config.toml
rope_fraction = 1.0
bias = "none"
init_std_o = 0.0
decay_fraction = 1.0
MLP neurons of a small language model. Each row is named by its layer, matrix (down: output weights) and neuron, and shows model dimensions 373-500. Each number is 128 + 24 x the weight over its row's rms, rounded and kept within 0 to 255. Numbers have three digits each.
A block is one neuron, or neurons of one layer that tend to fire together. After each block is what it responds to, as a language model described it from the Wikipedia text at the highest values.

L5.down175:121092093109116118142088155133088145123135153140099113133132135101085101102150118115144118107126106133123134114144154114169156108137126088109200117100138162133134131145103102130147156141170140122142121120094134124133190143139110093087155142102140117103138096109157151132073139087124105168147112094113103125133146120154073106111116158127107133139130163118100153120163101087145109111139
L5.down327:099127086121172133167150135128170152147124135113137120090106100167166109129095112144153127158110085121117084173185110137133115190112175121113101113161113120164136110115136122111131130126110140095116099121121104114142111116124145157129107118139115117136118121149103091159127139160146133094111113125117142143125127128129136134110110119097132147099107122092113149122133151092114108095128
L5.down472:161141101135140134141078148095177102133117123162111126133124127189101102110113069123111118114156142120120166126173093144172152119128117127180169173123104124152144117119121149153108139084109158120101143120146092125152083097149098153194131142126149095111119161133126112164141118128089102136131120118155112123133105103089109147180129105122097134119093116136128128092113166114126125092127
L5.down1262:102106150112154144147120114127127120173149076129170139136151062161153086125118124103111144109169120094145123126158146106107113150128131145097108095163127148128152154110134131140117130119151162134146096119102150113119128166126125137165105131114108122139124115128129121131182164134138105109075117116130116108130141125147131150156128112131161133108138124094117136138111134129146091119153
Description: Wiki section heading words

L3.down480:126128134094104108089122152147125121102110157126135144166142135133131121120152120159099142144146118135166143075152104111130105120106147124159138109152132163130105092084128162073126131126126136141165121127148122151102112152118111129161051198161098144126105133112131100155094136072181150115120108141116080108123170147120142171119108110111108178107151123139063120111118097139157082100121
L3.down863:137124163080171127153133130135115163138133146141135147124151130088118107149084136124089172148108101109177115081135156145125154115101117135136081139117119116119119093113106113118101116130138128133100128140188098130103122153049169138109096153078137165140166121108129136144088134122139092145132149147107097149123133164094142121122126110097134066088093159151106139185150095106148147114108
L3.down1441:174097146149114166109098108129160190147112066119137108116132158085132122141159151166147103121118119106110117108117117113181146171134149131100090138098138141149141144154121141138152127120155120120130112123101144141117124169111137112144102120100112150122091121125107116079166131134140119114127131117097115108152143129141129097136143094105145143119164099116117184143142154086163130126122
L3.down1488:174167108182113131118127119112152105165087171105159174128144133110136167169142167141095117179106139084119090148111131140111145147140163104118124153096130114112101142136163136121094077183087123098135109127097191109141119149103150145127133131166116128135131143111131141143148121111121144149135175121189153146135131152138148163131149154100103121102121133135115176141127106123101163087121
Description: Early word-piece continuations

L5.down834:084162137119168171128127171141169120162100119141133164147130125179094124137116084153132160106075148152142131193131138159129121118093107125118126123155087113103128086097148140130177113093140088142156091127117125100124118104102127125126131109146111152118157134092077133135108137129133118168152103102160124126132160099141150089127130167147119125123126109181160084122133125108120097113146
L5.down933:103155167133126125089130159139124112114120113113138126116126140177124162124115154108115109119120080145149119113117102130132101069095154141147155137164127146110115092085118111106097125148136073126084124148097129124152143128119112120099119140170099113131142137089130131100137096105120140097172141131141095180161136169124131141070121105170119169131147133165154103133126179119127091126107
L5.down945:133162116153120095166131089133126141108143155104078098105113130106119116093129096099093161159145118127138121156103105151137123125141129127091092112102111126148124154112108161090081115165141116118140113157157167111138158117100113133131124146122093113115093064129132110099128126117131104151110106168111127104098113156143128159133122134144128116116096151136113135111114143106120149108138
L5.down1351:096096170144132138128152144091115100139116168165095124145106074149123152136155137114156122121079077135109114096139121128102106122127111135146116126099121096103146149141165180106089141119150121129125126159170149128138099148145103140147118118129107119103075122133096149087078153157080143169175124131158131125099110104139105154118113126148122109121131101196100108103101145161157124150155
Description: Article after role "as"

L3.down247:119090097168132143139140136138143110114144155144118104101136126099109155114122132100110123152174151086108166131087096166096132118146109171175114100174124157134128126134095127166128152092125110105120109125145160150138129089148140099133100137122125162114122142095135099137142114152145105110134126132160103094123170114079129119140096160135148133122121122150143144176161134109109136098134
L3.down408:098130112137119122096112136116135135124133138124132115071130115132142098145141056127157100098128169152091096133093103145151144132138114149159126176154112139173146132088122110140102074133117130151143091092136212042147114129159152134125111157147120126111127121068131114123142172112141124117144121124133180119117131175157184142119114153135166116106147133117095079135152142111107125160122
L3.down737:163119121139138128116129108141135124085117137068090119116157114138136148120130102112146137131141129089136142110099155134119109101119133100112161155151109169186136111184144162134119125132118106130133114075132144118145151140172082145128127158123163089154138156130148120181145163107117110124134127106079138106135140108137155162160140105106124123126113155117078134117134115107169114086136
L3.down942:190128125148100128145068125135135084175118103144125084110191153102119105120087126151119142136151122122112129140095125106171106124142128106094133145108123124121145159094169138098141143141159130149140113137112126116148117164152142118116121120100120147131133099152117125105124155152100120150133104075093111184136126155178127089134131118129115122102134145120166113156123111145130115110160
Description: Predicate-opening function words

L2.down268:149125145135104122109128089141124126100130106122129096123162125092139113155141102129131121162120181119110119138099097128150128108107172118115169148129125161160102081129117177113121130140106120102171118120107115131140159175163121125129090120150134119173105094137110124137134166138142167123145136106079108141143096128152119123148177153160104120140149131095103143141142124144134134135132
Description: Post-verb prepositions

L5.down134:162090114089164108161099137121094104121121151146071158152139138095116139147113117124102115160133122148093153122170128122136159129142129151108112091141134116140138150189124120114119122121102118191147130155174131099128147148099109135101081113110118137112090118123114116142105178104151143126133140121121129095132122133139109104157137138142116108084121092136108135129140127162127146113108
L5.down408:128100149082151083118124125162117140120067158150119113105130122125137092142136175120114138145119109132132141142126133076123123133119103121141113094142175115144121113143105137155114115151140114120184096145155133139108128147135053132120130108150139102123091148147128135139090157093135113115124108102123110135128129112166170099156155123066130129131195120138094089104139182123147114156117
L5.down479:120108158066164191134105132138148166114145154096142153129135141110169148158107115105135122137100080134067155148116153118121142098140143114113080134114130123133188099110208117126106145144126109089132061142160123113116131154077127141114102138110142130133125138135094094133116119124143139134107110115150127122142114116150102154059094144161151140115130122135122094133107132152121161105154
L5.down873:128151146122162135082120137129132190108115117126123166172113115124141141148128137123147119132054102127103166099103177101134137136099153154160071154093123154148162110152162118127109131156110143113145085142137142109136145167113124169139067119116117096136125126159091112159099137100153106099131134119181133133111108100123087103108112116183151147103137128098167138147126100127127152111140
Description: Table row-end pipe

L2.down1361:103170117134110105141099120116104088097137152153133119117153112177151112154113102121134123120127127160117091189114127141100126118084131100115115170109113108131104106122141143103169149115148116156128137096153109162100112085112107164088099133082102141160122140167130138137131176127149174142153161112097167132113128130135121157130138108113133139150131116122155146130126121080126146077153
Description: Table and heading structure

L3.down34:117150135112142067146152141098124139088144126159130137095135127147136123130130132114121129130108087148091157158120152122132072103132113128158137122133105105119150094152116139098135127154119106130094157125130110129103161103141114149137117126104112126159119118156116140129120194164167140121161137085135135136092088129157149131130175144116115136106149130099140110147122119062141106089120
L3.down227:171077197122127159066104147124135150169131108150147126133122163119154119144106113115109118137126161102152165105146143106104151113091129113141091101130064161174123118106136098133133123117112131109138106067141165106110104131096141125132152123141117166155142140129095136105166171167154164073125108158157094134115141149145136102133091144081103138148100129122132143118116137129110142113111
L3.down404:156145119168152128140085146167097128125149100124140091079158119105074114147106133141183120131093186096164144118124121120134119140125127120156109161110124078151120149097177179136188112145126147114146093099138151079134142114155106153093104155102175151128116126155112136095120139127130159133090101141167108174081118152160117121133123137132151186128118177113109110103102154111115133157082
L3.down894:126112186090106167135137126123144145119146129154129165112164171130144126100109100101146089106129143159105132115136198130084148135074171108127141106128107143157102109082132155112148131156139134155084100080133181106090099153097124118105123138146101145138103103153107095110115133110102145090123120156110118139122135162103122126104118157105120108144112130125113149161128144090135160111123
Description: Wikipedia section-heading words

L3.down1:128105121126132157136096158136124121180124164161094135155166123154134132085172103156144102109148125106149142098103157100144177156169157093105137145084124116138158157112147130138163127139151127079122143126132156126156099083127161144129129081147180124148142117136126128130127120149105171083147114113124165105126199148110134161151134081108142100092122161147138120097121105094108192120110
L3.down242:145142107151157147137176120170120145149109134114120083124123143136116127148135159110117139105140110144145092123127128145113141128142141147127147199133172158115106126124091134138101145096123141139118142148146112099124140088117108097125122118117128160167127122182128169110101105120120145122187135113103132138120147142146157126095060118124112154119113099131136152125157082172153151121135
L3.down505:138111154111176119129119163133150121117095132152114138075132169118137148140129142101135116108144124139148125142101147110106144102151093090103079138142121120138141170161127116141165110196139119101122123083132149110078148138094131108152131102132144137132134142162068102108132115119148054150175124103092149080124159145126140145129112115098121083110150109119133127130128173138127115099150
L3.down1475:130102158173141117106096133165105112099084099140113154082135122135112185089111120109115093120117108130080113140094096135123155162165115141101148167149099147149117130135139132125132107170080142104130119088149108146132136083100116125099127132153140148098141095107116088127125150139181146145141151149078169148108103162113108123174136123136149144135165102124115133111075111136147180162107
Description: Table cell separators

L2.down1204:138124094124144108120108151177150128164137104192156135114140137128124159194122082114109109136129116092108163132121104159107116102101135170123128098166122140120156132093127148153135139103136142102116124091117138184140143109104138120146119120156148113159122134129129137108167119072140147103142161123139118136147101102165115103124116102100119089122155133125114118111125158133126162146115
Description: Mid-word fragments, heading markers

L2.down570:091122116142136130131098156149127110097114158113142165172121179133162120071117139147180138114126129147105122115117151129113089106110174123149167160129135099117105136159129132119153113157184103119143105135108145109098104132152135102134107141105144073151107116135120137119148125097111144144132125120126108145129135126106183116101082180173089098095166081139153066157082125115128139115144
Description: Early word-fragment pieces

L3.down489:117162135128165117115106136135142100121140119132095170151146088106144131100121116075181170134173146095142135107162100141135106133137100111138100152145149111148167084171156199125127136131171151079114155129151105159168121143112150148132105121122104119106096101140128128130181150179140127166126129070076085093145167133162129125114140139114149102106104124140154122137110090104154160099124
L3.down719:131112135164133147175137165139128116140096095124136151114126163131131116129129159114107121107150157099152090136101126138109122100112123118143077147126158125099115138085127113154122109115097143123153120115092154106109137088121121120079117117150120125152113123110140145106082162142160132170173164119111096121106108116158154076122135109125146142129126099106133154154115120102136135171150
L3.down913:111133184122148122135095134164150160172122092148140095145142144104153130129125118103123165120167117147150101145110129102086091090099092140122121144143098128188142124119077145163158134050097165134118153100134127121137156145173117123159128125111106128118134120178134119133142114075165102143124151158103107120131122149116119105143102149119092103155166113143136111127153153094147107119058
L3.down1495:150097142134108076096128093127133114117142150177086136115153156172147121120100141110100149123144157126118137122118158097147123105142150055098167147135086143099088168132164136133143123136167161108156088115115136123094109126153144127106119161129121084087110148122122096108158141118116119158097091100143162142119164114178112168140113124112100082156086136114113093120107141177081130134091
Description: Mid-word fragment "erg"

L2.down911:110142158151124114135122104073124150140141133120127096140147111155113096100128145152141123142151119145137121166148130105149129148127142124125126091113135163143134131129107167134139118130146104155166097077117189116126103105082132149165099103126118115138145160113112122095120197083056122087109121130129116148101143135147174116095149170110127117124171144124134144136124151106148114123148
Description: Wikipedia section heading words